Weights of a small GPT-style language model, trained from scratch on English Wikipedia.
Size: 9 layers, width 256, 4 heads of 64 (2 for keys and values), MLP 704 SwiGLU, vocabulary 869, 7.1M parameters.
Training: a variant of Muon for these matrices, 185M tokens.
MLP neurons of a small language model. Each row is named by its layer, matrix (down: output weights) and neuron, and shows model dimensions 0-127. Each number is 128 + 32 x the weight over its row's rms, rounded and kept within 0 to 255. Numbers have three digits each. A neuron's up and down rows have the sign that makes its largest values positive.
A block is one neuron, or neurons of one layer that tend to fire together. After each block is what it responds to, as a language model described it from the Wikipedia text at the highest values.

L4.down91:118151132122094133082127107132174122142120131126156157120158135112098191108176138144101100096162119166120079096041092126127110141073117127136129202091127103137094131110129076124133154049123100127099182138165161137163079067068149175067096122094144143098160103103128078165089091083106069148114148140147122135123152102156125123097100156189147173107091134104126129115148116138142085105096
L4.down220:149255106147175135133107105117088085131088120137108133106160100150132086116139136125091137127161198159194112127067114097150202095099136186182231150163120130088088137172112124077110184139071079119156124108134125074070214185082157123124123156118132143092123118077098115105159100091157150108148126117102114119145140119113116170077124141088131140186061098113090151139151179137127116096149
L4.down594:132136142120190122120172105165167106136154057099150133155121088124134087098116138127194090158156117095147127088108161141161135195126118112121134131144103129156088100129168171121068109105078097151139119154107105166135063116029163149140089105087140164213069110119134102070147215150088169138157096065147108138132114162124140083113196143097083146107135093149110167129140156148142177115149
L4.down694:106193099095115110129143093133058097172150072123073136100187110132122137115155162096125132094143146078103191154132100163136091137162148061173130101136117037139112147093100161026108124150146094161164122112126108106161166152132096114177104150167141189143159201184107130104118068139164091120108097140108149139150147084144145125124186168104133148157127123087129079136093170162075155066151
Possessive and closing apostrophes. Apostrophes right after a word, mostly possessive ones before s (the tower's, his father's, Marx's), plus closing quotes, brackets and word-final pieces.

L2.down20:103100114104154093084094129138143117106161076077141152161112146185137139130137105118146091141156133186149139118071217167056098172132144146113153127126117074129149062138115139118084126121131111144155107166154127123126162157165078143172197090171120134127101148098155184098180000110112138091101139171101069211114086031131097125140086112152139110122151058144092120168094137086096167139088
Sentence-final periods. Sentence-ending periods, sometimes after a closing parenthesis or a question mark, that close a statement before a new sentence or section in Wikipedia prose, e.g. "in Turin." and "(Linchou)."

L3.down2:137112086083106145116156146133116089113101075105139166111145163167131111162156118170142141145148191103126157124097111112079111142127158088133164099173070129192098111152133116148151109121091147150127087168114158097154228170157167138178098131150151102116149190196142121094099085113116116179189106143127092134132162102115090140106107109074109073127135095170147080082133156116146170136143
L3.down16:108134088121119192149147139121108138171121112111106180068158148169196123108111162127159186151170196174102149117120115139116111145158145130123090129121089152135116148124093110114148146150074114165196079127081089106114139062149107131205092170173163148120143124108095156100165116192131165141158183117130074159104141095142093122047175159135138055103088095111087106149121148138136161120164
L3.down40:117099150165097113145149088133101160123116132113100077074143121092107180139192091126114168142166093153056179130174111173098121129144122121187170090154173145181108155090206143116101139123101031077148157093140116103131116110119177124127132166111161057096140144110126137131137154117106134106113082135098168166169139081161159155131115136162110209146124166186117082054070077126162086117114
L3.down107:149115154114179142152163158122109141123139126102104118136083163106157064106102150125156151111119152128117145156147130111173167135120159088115111085174136132135118114143068106106116190123184206138103137143151140175098166130107192165118162152192113103118122162058127060099128161110094135109189116164138121097205145159097146189121174097150165117142134156101153074141122097098181132105161
L3.down134:125118107130136154119099119157083117124198134126072117104196140125157110118103114065168104058100106208125123136161107141170095132095172104144166047125093132120116140140145075147163166117151124145136084177129069124094137158073093150129156115103118153190145153176145156102172104132097103151105098094134071192094098108163128135146137098152138090114106134162155147167145108166178109103135
L3.down174:162124150120108096096097173140117075120143038114117135178126140136114132155180167174201127116107142152090123086162127136127112153033123113150134125131156129085123213118125102097138107135138073103090160186137151119071089076069171149185110148085116145138099105159178096094125099122151164110101137124142081098125165110113121142079132100130149143069128128189119133175099186149129146179141
L3.down274:073086049175127191159157151109179146148162120166136097140096185148115156255075128164083113126159181159167149137119098099118158150105106153132085128059072098136126134106094107170111086164115144114133147157092132121073113097144096181158120136057092166144138131153110124177159192140110186171125104073114157169146151132136056146092114124141168123173121114116135106112114104148183135110133
L3.down339:156161164155174091121093101165101171136142185132110109200081207103116110098124163080092153105133072165119159180125109162131149170137150158093169153110062091115160130097121202135115187067091164138221139127135153087148133117078154142171101163155139130138117112120121115173132120076129080142084102107075143153155158131137121109143165165133137123130124080079143140102132156176118114155136
L3.down351:056155088187199108167089100173106131139143156127177169114140211124129169110137192149108137164137131137165166164142112142141130163118154136108162079135121122127040138131139158130130168093053094086132071126127126122163106076162091154128095133107154132162137117137099110067112098113123057164108114177172148178130112101150101118065152117146154147041128148146149120110108143156096147143089
L3.down353:158133183136073162080108079114078144108140144121101129176112190097139135181133097114071148083108175159138119178137115090050174125181091135134087149171105085149116173148096131100142128182100150135132098152167122183171076114101069123166101155114106132139152090108122102099119150142127123126174117116102152076079111118138081121124119102121112154118155111152168106166159091116097129199115
L3.down370:083182126141153112110105133110124172144103131095138141103072179106122104104111089068140143125155188124086140144120139150136087140110193156087177101107113155106135109151106119180121118136128126119102088131149117159156188087163058127162120127103180105167078113148161148122198033057196068117092160134079148087167100119139169162156145137049097142095096095154139151103112141107169185126098
L3.down413:128163151168167155094087113119115130176131104116139165137149167199146119147135099147167128139154122110124129140153170232126072108202130112071132135215124149117082112142073170116165139086135092121130134110072102124082139185120126127118101088140035162124147151097170158116177123130156103171165125137139102119162121071088111144085093156147111093156163168160148130106197113132114133167128
L3.down422:224154105079116136105102156130146116206109154094158145156163155102157148155112157093104101111175201097180132154109130122136062137170102119093160114172052145114106085112142138089139095141125103122123118128095105080129166122130169125157081165132095111096182074143116139130169029106087169132067154167169152125171088133098101132122105102134118083120165113129152130126159157096102130119137
L3.down430:155137145076097112141126122138098160096094155091123115125095116140130125150125114174125145088122121190054187087159132194185100078090058162095093151107122160134194098120137147165167112154127103117086097136151090059130128087159100089092127109130071107174097099128174161109118126133146175159132120138130151081148137113115141172136100173075160097117148139153124110105161142126086107126127
L3.down612:107159174124121155134154156146168099089098086162099148207166109125164147125114109122164110112101140100127150128128125132102072149161148134144051161166180074138152142100161165167179207119108113167159093108113144143122249154091123144155159159104060155117113155102094103142147033096104133095144158198091162166123129129104192177065170091098133128193076121148165148125131133090111078143100
L3.down680:147115114175164145140150145125102129081133102102083158090134153159125085159127160113128118112147130097135205077081113096140154149162107135136089138156138151134076157121184103134088107095123103096209104126077112138128166110159136156036126116093147138162178119179073087166208137153093112132069175154132131151152126126131137119209105109142169151145137098078117102108073091101126147153078
Closing quotes and apostrophes. Closing quotation marks after song or album titles and quoted phrases, and apostrophes in contractions or possessives, as in I'll, they're, Bibescu's.

L3.down41:152070126155118101098071088077089138127107170139133124127166182149091157137133129152083096160161120105092115189125124180114178130070097177063153147057096138145138102128131116123120118085113131126185138111138131127135147112111113084091117129085143137087126110119152154124077165159080105200134145067168075124116102135104116144128116127109125117162134170156132115187144133151144195147096
L3.down138:136147099130104182133100122072106136125141094172100141155153153135121097146183109151126142166150144134060100114129101151087074155136041081156139108124166171080140158071124117090113120086122079107110127119100159155101112139122150152142089192180135147106067152148110111108087152128219147136150111120135128163129142094120121125135113126177091115137133135117148102148139105132100186137166
L3.down145:117085142179120174150160157146153115113064056122163133219118198136119124146112095199123137135162093126097113144139115140122175158166119153141108116110123139197185105151157131078111139150124066149130158127116127129037107178116140159143146122132134180130097147177141106092138216075087138089128086139130106147145123083150106101130093122121107131133146150101145115154124131095163083131198
L3.down159:177135101134147139143194149152096080153135080135071105101080089136174111135113144142110118096070044140159131104194126116057136127143171134158165118160158072157110118181142115101128082141146117144182133151089112112135162105148152161098199154097097150141163093100095105069127093194182203121144105162109100140169144124107154083137122155140107117069071125079083131124152152141141153155079
L3.down196:148090124127133127120087103139115121123122187167137108160123150206085112135128094108099169115133085085069113117120138132100154104086117135160148124057115041131084159122155119150079142141138115180115142191117167121095074155112037087131152116189105140117195146098139186154055152085080158076164082100116090102120173144122093150121121095154161182107121148144161153161092111135123099151090
L3.down280:168094168125106137086103132108138119113134123098108158105176159134062186073149104102125100178151113161142145086108135098162158074167124154143107132108151109100181101146104128120186130152076076076081099109121178124133127108080139137144074116144080103095106147163141116139140117129141040099082182098124123151204154117133170158158123146133074093116136153143114140159174100075102125208144
L3.down282:102116113134072131217086129087126131171134163119108168098138135116133094199126124095137107123175121090127106176166099044147164147102147100107091090150128200119130115117119076054103155099077158113150178139175122119142097106124086168131108123075164099126118112134131151114129255171156180180170144141132165131146113150174117116127065185114066172137068110126107096107142150105142133111149
L3.down300:120151119135161184132112087147151147119105169156104124163088126134107129068125117123091105115146091114149123206117066165086130182116144137101171187202234119180127069116106136161157148161107130124125086103106150136139123151120134132164116123130167095185133142158127152093118141153114110153116100151174122091124113153148118172045098117073077126121092149057163149035158119120152162134118
L3.down456:118143142123172129112132123142141108088088108085130085145170199130142146100153127131116115113147100118169200096096103093096114127177114170097113169127146139068148165063093099141133077068138166128114146068140158155148079086128058152085119074138131134088199110128125167167153139164149128092150187103162155167059196118139120120138108138170127162166106152104117161117035152156112095146097
L3.down467:125132123111137093091139158099102122166118026131079167137084110130103191141099075116098093136108126070155073123053100099089150126207114125150155159132130078133044116101107088097175158089135063184102133111130096141130150145152176147145101152087134117151112091110097177118198115150101141155099181162092091156126086172126163097113099137091112184136177149145128116151128167159134151136139
L3.down468:139137117201124108147146182109146089072147196088104090143086160120058099097114179127136142165100127106139134159130196082159202164183152090158130147140162093156130150124123109132129127113065086181142098158127159131060112126115172139059127131177157120131129062156129136077123155153151137094094197130123186120097095121111173146115221133160129130172182117126119131135093134143167147126166
L3.down486:104112149117145105112159168098113152174126105148113153136104183153152131128210111117102150163142060181098130123140123165145114147115131075100100146148146101133118119117134120081098092124176186153127113151139121183108121088159092199092138117180161136180082151121163079127138154139130094144130123095195145082080078033174120155131140147120136111121132123084196151096151088114069079120119
L3.down509:140140184126143107170076095114136155110100117127109138147124113142170136171128119115197132125124148116107153132105155175136113161158140072068127088101180165116154137189132097119092105130179117114131114126087105144185083124104174095125074137104108115158110172170179154120108138054157115168133108127153114130097057102120112122176091119143060133166155065130092079128166153140166097144129
L3.down544:151141098144141096140149126146186114153086104105145144128093205137130104132088076057175157179192152133087120142155125150161109088166190106119102112085177135134104090149165136080140152085118092098139135143125177059149108117119094156099182080114138147120163165113074153147089175171128134170117167031158117166072175058153115118178090140143118139194106136116131074184151144076176154118109
L3.down575:130093136160121080159101136158149079106044129183135170188119163132145168113136170107150138169091108176092133170139127129116194134109111113089079154188087148137152124107091125127163137149137137166151163109150126160086064137092126089139102172112085191170113136119109178118106168145114178133099123105116071076114156106130192144096104143093109108072127110133099144160115143169172109099115
L3.down578:095137141169107126119148137195041121092061100091129129136086107158178133129108119161123110114115093148136148130127123066138106170090147121042166113143155153163129138111131138121170129150104124150162138072053132111169110148129082145132122161149206114080103169170109136164105134103096073075167163099101144065148127144131129122137156200152158086143142116138083104184097129165085176123166
Word-initial fragments after space. The first subword piece of a word split into several tokens, usually right after a space, such as ed in educated, en in enlarged, ord in ordered.

L3.down24:142152148082092109078119060135146119084048121142115185145158118116150163156132114102204121116116056169134104163123151169096132097136105109146144192180086051146117112158117094142067135168192100092112192085126091130109136152195099134161123046101104093167116116141126105132166126156103121173165091166101139145159095071157172177169131087129130150121080092134154145123143164089103102116150
L3.down47:183135088133154124231135103063160142033119120056123148172115102150122064163089112144113146132125126131092127128148164099085127123167147111105167132071121178056170127176117091171111099142122107104114140111135143090110130113145105135120119089130181161141101163122108153146142131124140142128139095080150133183094157094123137171194131088100102111136116089146183117125135078102134057148096
L3.down51:110127123125140115131165060131139125127081137148085138104105144117110129153123124141115129108152136131096135160105132143089150153105096050127165150112138074141193113103179078094124093101106066126185162119172058119118151124130105139191143147119131109104176073187120157187131150140185173155113164174101134091116124069089073097095137135132170092114152145128160137141094145100129137157174
L3.down193:125162162170109136147170105117084114153112130155157084138172134178223138153104090090117155157076145109140105075160095174076095132118113159153171139138114092136123136151181107157076147115107148104155147075079145121097174096141162101120128121132160087127167125143138162147176112146113109128113136191098147185133113119146053102172140123083119106143140133193093144142141099175197113089138
L3.down233:165199154110125096187136144181120075090065144153095111157146184130126136111105109128103085104136106123108082131128153144150086104105147169162090188132136134117152130156101129094105138084094105109103101094187109133182147103087143159087152143088149124070094133122168145108175071100157127109077164128083092114073147149088133146112180118073148127104111118136155142127101165183102170166152
L3.down240:159121066134182105083093108162157089164145132133169124122028142122137079102128148125142045101214099180135129128159189118114180120154125115108183181124094137136152133159161150090105120102095070092144099107104153088085152039131131122136115175126186144128148121122083102120112104171127212122124075152146159125065086155157139087092101225098079105132114132097110164133182080141091107112129
L3.down285:144076164123136112148186181101110091155132107125155094139149106108141122102097144157120174181111196065112136133126097141163083098123191173096127096152103072136127171153131083086116114077118122116095116125101180158089140085108127162123139076068156075127061121126085179185127151102113108112099081108132101109183109118105102097129113153122128183131136148155129155141163115117096070060140
L3.down301:120165164132160117129140139111173114098097047119132064173089121161146143098138117154091073158166145150172125130123143136162178161115134140129117064129133137158101143150065094141144136106086140081161164155089152142134109106163122069133108102125139098101124071117143106133117099151127101071168127101125067096175114193091132123075135133140187123129118159163098117100130129152105147160180
L3.down322:080099126140157102114143154144095134084134179159193142097161166102126119116136153107134100127118093155118172145102155107131117081165182221169114163175051132121132102157139124174168134170125167122160112107125054105144165095100171117157166108128115111181183133115107095130128150152119117101073073132141155079125119160108144156119148147056204052124134143132077156111116146131141194130103
L3.down354:130125126122094126158129126075131063070125115161103138108098085163114122144092148176179137145156130161104172092092207145127158135135146125160076164121167157110144138180150060168112122099118154124138133167148132154126099141084134072101109134092127093162159150091117150094137213137117254130160101152118097122109123171123076097108078083097169124114126136164127168106146145145201154121082
L3.down386:138163156171162124089152116144092160113121126102124172148114131168126108132109155071132094120108107160157155076168130124052153100105164112135094147113131039138106103167109126167076089180148184153179167153126190166137216091153130090103093119133188071136114102109056146178164179089163134113098117091145116108185095117116145077147142102141158126088143148136104130069096134149155165117150
L3.down459:098099147108056142103095126136100145100050173047073138096091107132125115126114157123094144173161185082147141147085075139102165106179128134129094157123145161110125162138041118062138159082129105079055144208165099162138112133144140129068136213173088097146137131119141115063064086180165107123141162146092137145116125139088134110198167088160095077150126134099123108122121132109146103150113
L3.down463:111093092086093144128198171127070168108202135131143151138142112127169133176095151052110159097072137097105180162165084119141113094140097140129095137138130125088151122130062112110015152101134117153114179096150133097208115147186154154148174040123082117127156105195099194131131115146128122110154148114121123081107145088128098085101103115102145102130130139086139159095106064127124169107086
L3.down615:110199127133126128170129110115135174133096189084156134128086104181131107144107092133098130097162144113122156138083151128118144146104116085096157178090159084042080087091155115136163147177063087140127132118111180145141105095082059112103110058160136163114140112102097166148107129143144117189126138119174122090106083107054057074042128137114163179137150092145170092117116088167108181152106
L3.down683:088143166100149176132161137132107065115149092109194177095141191130121139123164206143119171124164152063135123118125148149150147173123180160101198128170101136148133108061100138105151145115118059088084111155162151156129148123139099175113050182120172154118138123099076109140099164164090200132095089096171134116129084142123092173136158112099088113145093119135140211106123099111106161159086
L3.down699:081150179129121173171177104172162103171095156141121145102111068179096136125064112130145113101170162093127154154041148123158171140122134111108136168094050148124145195144093099157102175161142119108053134150153124110152117093154154099151138108141184081153108106136167163092163169153200182150118191158146123179185141154134113127176148141131150158074081056139107114139193101091117098162146
Early word-internal pieces. Second word-piece of a word split after its first letter or two, chiefly p after e, as in e-p-isode, e-p-ithet, M-iss-issippi.

L4.down72:160128093085108085142131107131122093114101116137143147130075094117094186089106162091113153174115072163122078134198134105172136188096141096143077127129124104097133130129131071097082164102118153186113149096136100137137111076131063147111164139147142134171154111168111111155180133184116122160120164110162163150129192123123123078134138116151114067066138159154170160136109162079160124045156
L4.down434:104094110114126224101211177132117088117096141129092137103161146149128119130155154146140131090150127118114097129116133203092150116142132089167097137160165101202117145113109095063123124136081102140107183081093136167113058121151137130154151113139138079156140144117132107148102127129148106149076148150144103118087175128089116126070142084167132136115144112139134084156136135142115126114042
L4.down446:126090154188112108172116119137126107083219085176153107094127127165141175105169127114128109179097147073089120127099050069139168220109086136159158142125128176075137136134078164074108125154112112152166168118086093127138075147098089141116091108143162115132151120079139137151071163189088116220088173119098118081144174111137093108183155124162095098132125096121112201095131107208062129140089
L4.down483:104146157148129225136198188145150144116107183094112172135113144131137101172151113152163134096142137096123132131127149102116187127164134133109135153152178141131104088101113126090177087143066073160120142128105134110048082150120111090184154160125130138126155170128138167116125055105160120127080146125134094055129144117131084073160139094148138107165143114125133111164162183166048098138070
Word-initial fragment "ed". Short word-piece fragments, mostly "ed" opening split words like edition, education, editor, plus mid-word pieces like "al", "el", "um".

L2.down159:135098147114089128154091084149084130160118201131184114135106079084167113095126117150168122144104155111104129089114152120103132126079125099151105109143159103098100213156127124167110125129125099146172126124185127130116110151127161089102143117089142098122156111146100123160128079126124207179105205147098161096129092111203113109165116067192188135124151179052155162096153094072105160114133
Mid-word single-letter pieces. Short word-internal pieces, mostly p or o, right after an initial letter or prefix, as in E-p-isode, N-o, hy-p-othesized.

L2.down439:096093147169057205168129072098138117169085076119117168151170150198107124184112154114130137126102177098075129102118144127136115139114099130163095109153124079088115098170103137211113165153168074137153170085115049089104153138105116112121105157164129125122090146151082087124160108144103118163117114173124150122119170150143144094072169143173129151124093141170130169151168086049150127142141
Possessive markers and pronouns. Possessive apostrophes after names (Banks', Patriots', Charles's) and the pronouns his, her, their, him, mostly as possessives or objects in narrative prose.

L3.down35:063100138114141091120135127159088113109172112142138125151052101159115137153153122108116149156122238134136165103143110152128148166127148107126132137161166136130141123110163126200128143124117118213094065127117144183161181114160092104177082172110106147180063176096125136104090061149106113087082141186161070223142155062173163103159126108125166124095087148182116103148130125065144133112128
L3.down80:140108105162190141097133114103052104202074133138149110105108101171124101128131070103122149087153103112168121161122072159133116101091136102126087142146150083123093149108170151136112111136095176147121150143131141087182184091138111046143120085150125124132174099113121101104134110153064120085142095172151138139131123163135175064123105137151105116091132190151126092114063107150098123146133
L3.down87:148128064119117086139124106117211148166098206135137164132112155106086120070166130171146105104133194117149115112059081181082109181180128119075124176072133158048100116141125115161088131197101119101117106092129167057117120138158124187163098132153170155192127146086155224089126138067068145117141136088147087123115142159117075121094140099127115144101129150110098092116132159197105086094131
L3.down104:163123157102134156123110158114165147088132128097114134143086121137133157155120112136181057167194149069116129141081137164174071152133163129120110078124159095134101144145125136183108134103105123137139137142091138112114140135125106138083140162094114142113161138111231093071080110126089176163062188095143148099104138116132058050132137098189136144120095160130088106129122168195114179106091
L3.down119:164099116076147085103092143162121137124172108191100115144148198140057135153149148117111145154118161171173158144088201160102064133137190102087154124183143186086142077109115148119115138131141151146095117105092126168123100114186105130122126093127125159134127123141092217113137040106122161116165140127130061147147134064083119086139151132114129085098117100164099132112115130117122199129152
L3.down135:150104171181130140104168161190148156123138114151161092100136145149165154138139077128067069117098112135115103120123120147141159122112129103111157134127106124046112101093156153164155135097113170099171141086119110072141148173148097122167140098194074097088131067135127128121128028174195125111112145147112092155064106137072097116086110156113113142102179117098147112138179164121120143130131
L3.down139:146113104126081093135112051114130100050128150154191147121146143151093137138117125113132117136152173173133139099122081157161201092136162157164174147087132109176125141132117136117171127098156106145140151104164081162102107114159117119110121123181121163080091153168096143085214142084184139098139121128094169072120111118102126117142088130116120195073073163088074107164114074083173123164141
L3.down310:132174128166145150175121095171068141147144166120118065107106160094101147140149098148133196191115125113101127143157127133076118191151150130173094112174175166139072116172164181136106146180158147118146159125138128155095107139220110131159141096086136167125094107197119104152161177169085119142144126162137142187200143131126090091080171149093159112141136099135161136151080191180117131163083
L3.down384:117054078115126133187119185169140159132117227123120150206158102145148126146140127094091122126112154175127119174161139160069140141079139093127159136143133167178143120086158118128141094092082117106085093201105133137162127127112112134116125110091184153100132113152127134131121022191111182138121118178164138184106109093143114153124140152123100065093086112177119109112123161049102121085121
L3.down414:116185115134181148111154091091092153119118152161087129124114100122141160151131149096141123116172135142100180119163172112132138113152161158128103129170099110116133132170169106114100092126165137135115170151097206129122119113127136118153128167136116152103141106065144141141160111168128108125165095125057137127099158157080093127131127068107115147095093225161186098136095184090102140166145
L3.down499:160147234071083161120143150145124077110139094124180129133127160120104114090133107119149175152135159207119150132095150154128134103176151131126166148112141164104174107163099180215093108166147111075159109092135068143130191156103168134112102144157088142109158140109107089138141190177104075165175154114157159173152128127138094117095121108102160137186187136228146168118103138145028073132146
L3.down555:223128100204130126108210124084102137083122097133147119147117122183129134176124118112156128142090091106086092117149102110153184088104167144140074174078146152136143142164103178144108102134140106093085172153165151126078185097102102103081142151180185156106142131071087125065068159140070140058176119126138129136159144097204134152110143187108095165124114108117158122119141128102105078115151
L3.down579:095102093103096102065120102109133135122165053140084123124123096127137119113146134125175105109161116122121205139128099114149199144086171177221097152166124169103160096123147155157148152140098130062140148123073080168158123156065114109135129130123211117152146178145130152109100123139107137107108124156129115192149094149144130102127132139168116095136166173154115177111158101214093092142096
L3.down650:179110132113090102179138133066125141123120156185128167130124168151129127151104126134160049122108199121187158072088130143153114141121160134074144067106145166167116151084124144102162096147174078088042144123152137126101142175144134129165150218111112152147100155149141125137108084110137166128171113153171130096095151175130101138114112168149106118096098141106119189166088109096110172126062
L3.down681:100090117066160163118151062166085150138110163135155140183089144164167184155135120055147080094134173117157107112139089142064128069114124095073111151204162061155139158154128160111159086086097173091127131145068120127146164093094161112116123105088080161110080135180197120056175060143110151148098084135156114163149106138199144142091104146147183077074146116130105118161187127087133145139113
L3.down697:136121134095142102120159105162176125162104148091163098061117151122141149094106172134129119167196140144111138165159125099190144204130163156158128202154079114124127189082140057187092106123159100141062157161075105192104149154131055158102032096139153121090157182083140094093075149078171139138116078098102171143154188123141129140092152168151118130128126134078083187072073101143140137170162
Sentence ends and have/has/had. Sentence-final periods, often closing an article's opening definition ("...wide receiver."), plus auxiliaries have, has, had after would, but, as.

L4.down99:145105134093100110128120072120114115123187182124112097108117179152175136135077157147130121110127218183093090122163102101111214095088139122129154128161153102122072062227157132089093154051181114112106122126148110150118099119147103115080152191167158122078106085150099073140067145069160094104111111084109137119073104088141165152125154110137061139176142133145112131048127098135133152117142
L4.down263:110091116105139079131125105127090171167175135113101128106122134149125187124162112121131142063144089168074132140134143152113155122159157097056106099100107138114109128117084095192097125101105157122134137103169097115150154139160090158144099105127143111129148143130179154102134140107023119166194111087184163095115081109122128163148114171152101137160125139180113198130076112044151062056068
L4.down500:141172219117177086075146146140195093132155109125095086116116111160143127135136145045125162081129139120192148060087073097164095107104143113107179146175142087083155123109101162140110095116156134163210140139119131132085173058099144103190110089202022095139152176112119113113118184153154067123098138136120179199125083118116068096120141119161082091138160127175154115166123098124127125190118
L4.down682:099105167108142124115097167131076146149057188117154098110080133096115162074094159193154131107143120127116099175074077135129103180139139106118170105117099135128105078119196120122155150151106043109171128099141115143124124144149144071048091170135123135150147109151103101123123126147109094114078137144085176137124124150111152156132194133139206113138137153173154122145154096087156104117120
Mid-word fragments of split words. Short interior word-piece tokens inside common words that were split oddly, such as the ac in coached, av in leaves, p in help.

L2.down593:157174165105135059108173116142107029114135102088153111125090111164098128164148119171130148091109156135159085036149154121163079145148175096149073093107156183058127137187086089115097140120127076096048093140140105091088137137166141159080125127135122058134133116112177092117098207144122133106152163138132152136087164099141055087137079135182149169123062168189130204151153152115124078128139
Mid-word stem pieces. Second word pieces that continue a split word stem, above all "al" after qu/re (quality, qualify, realizes, real), also quarterback, regard, Valerius.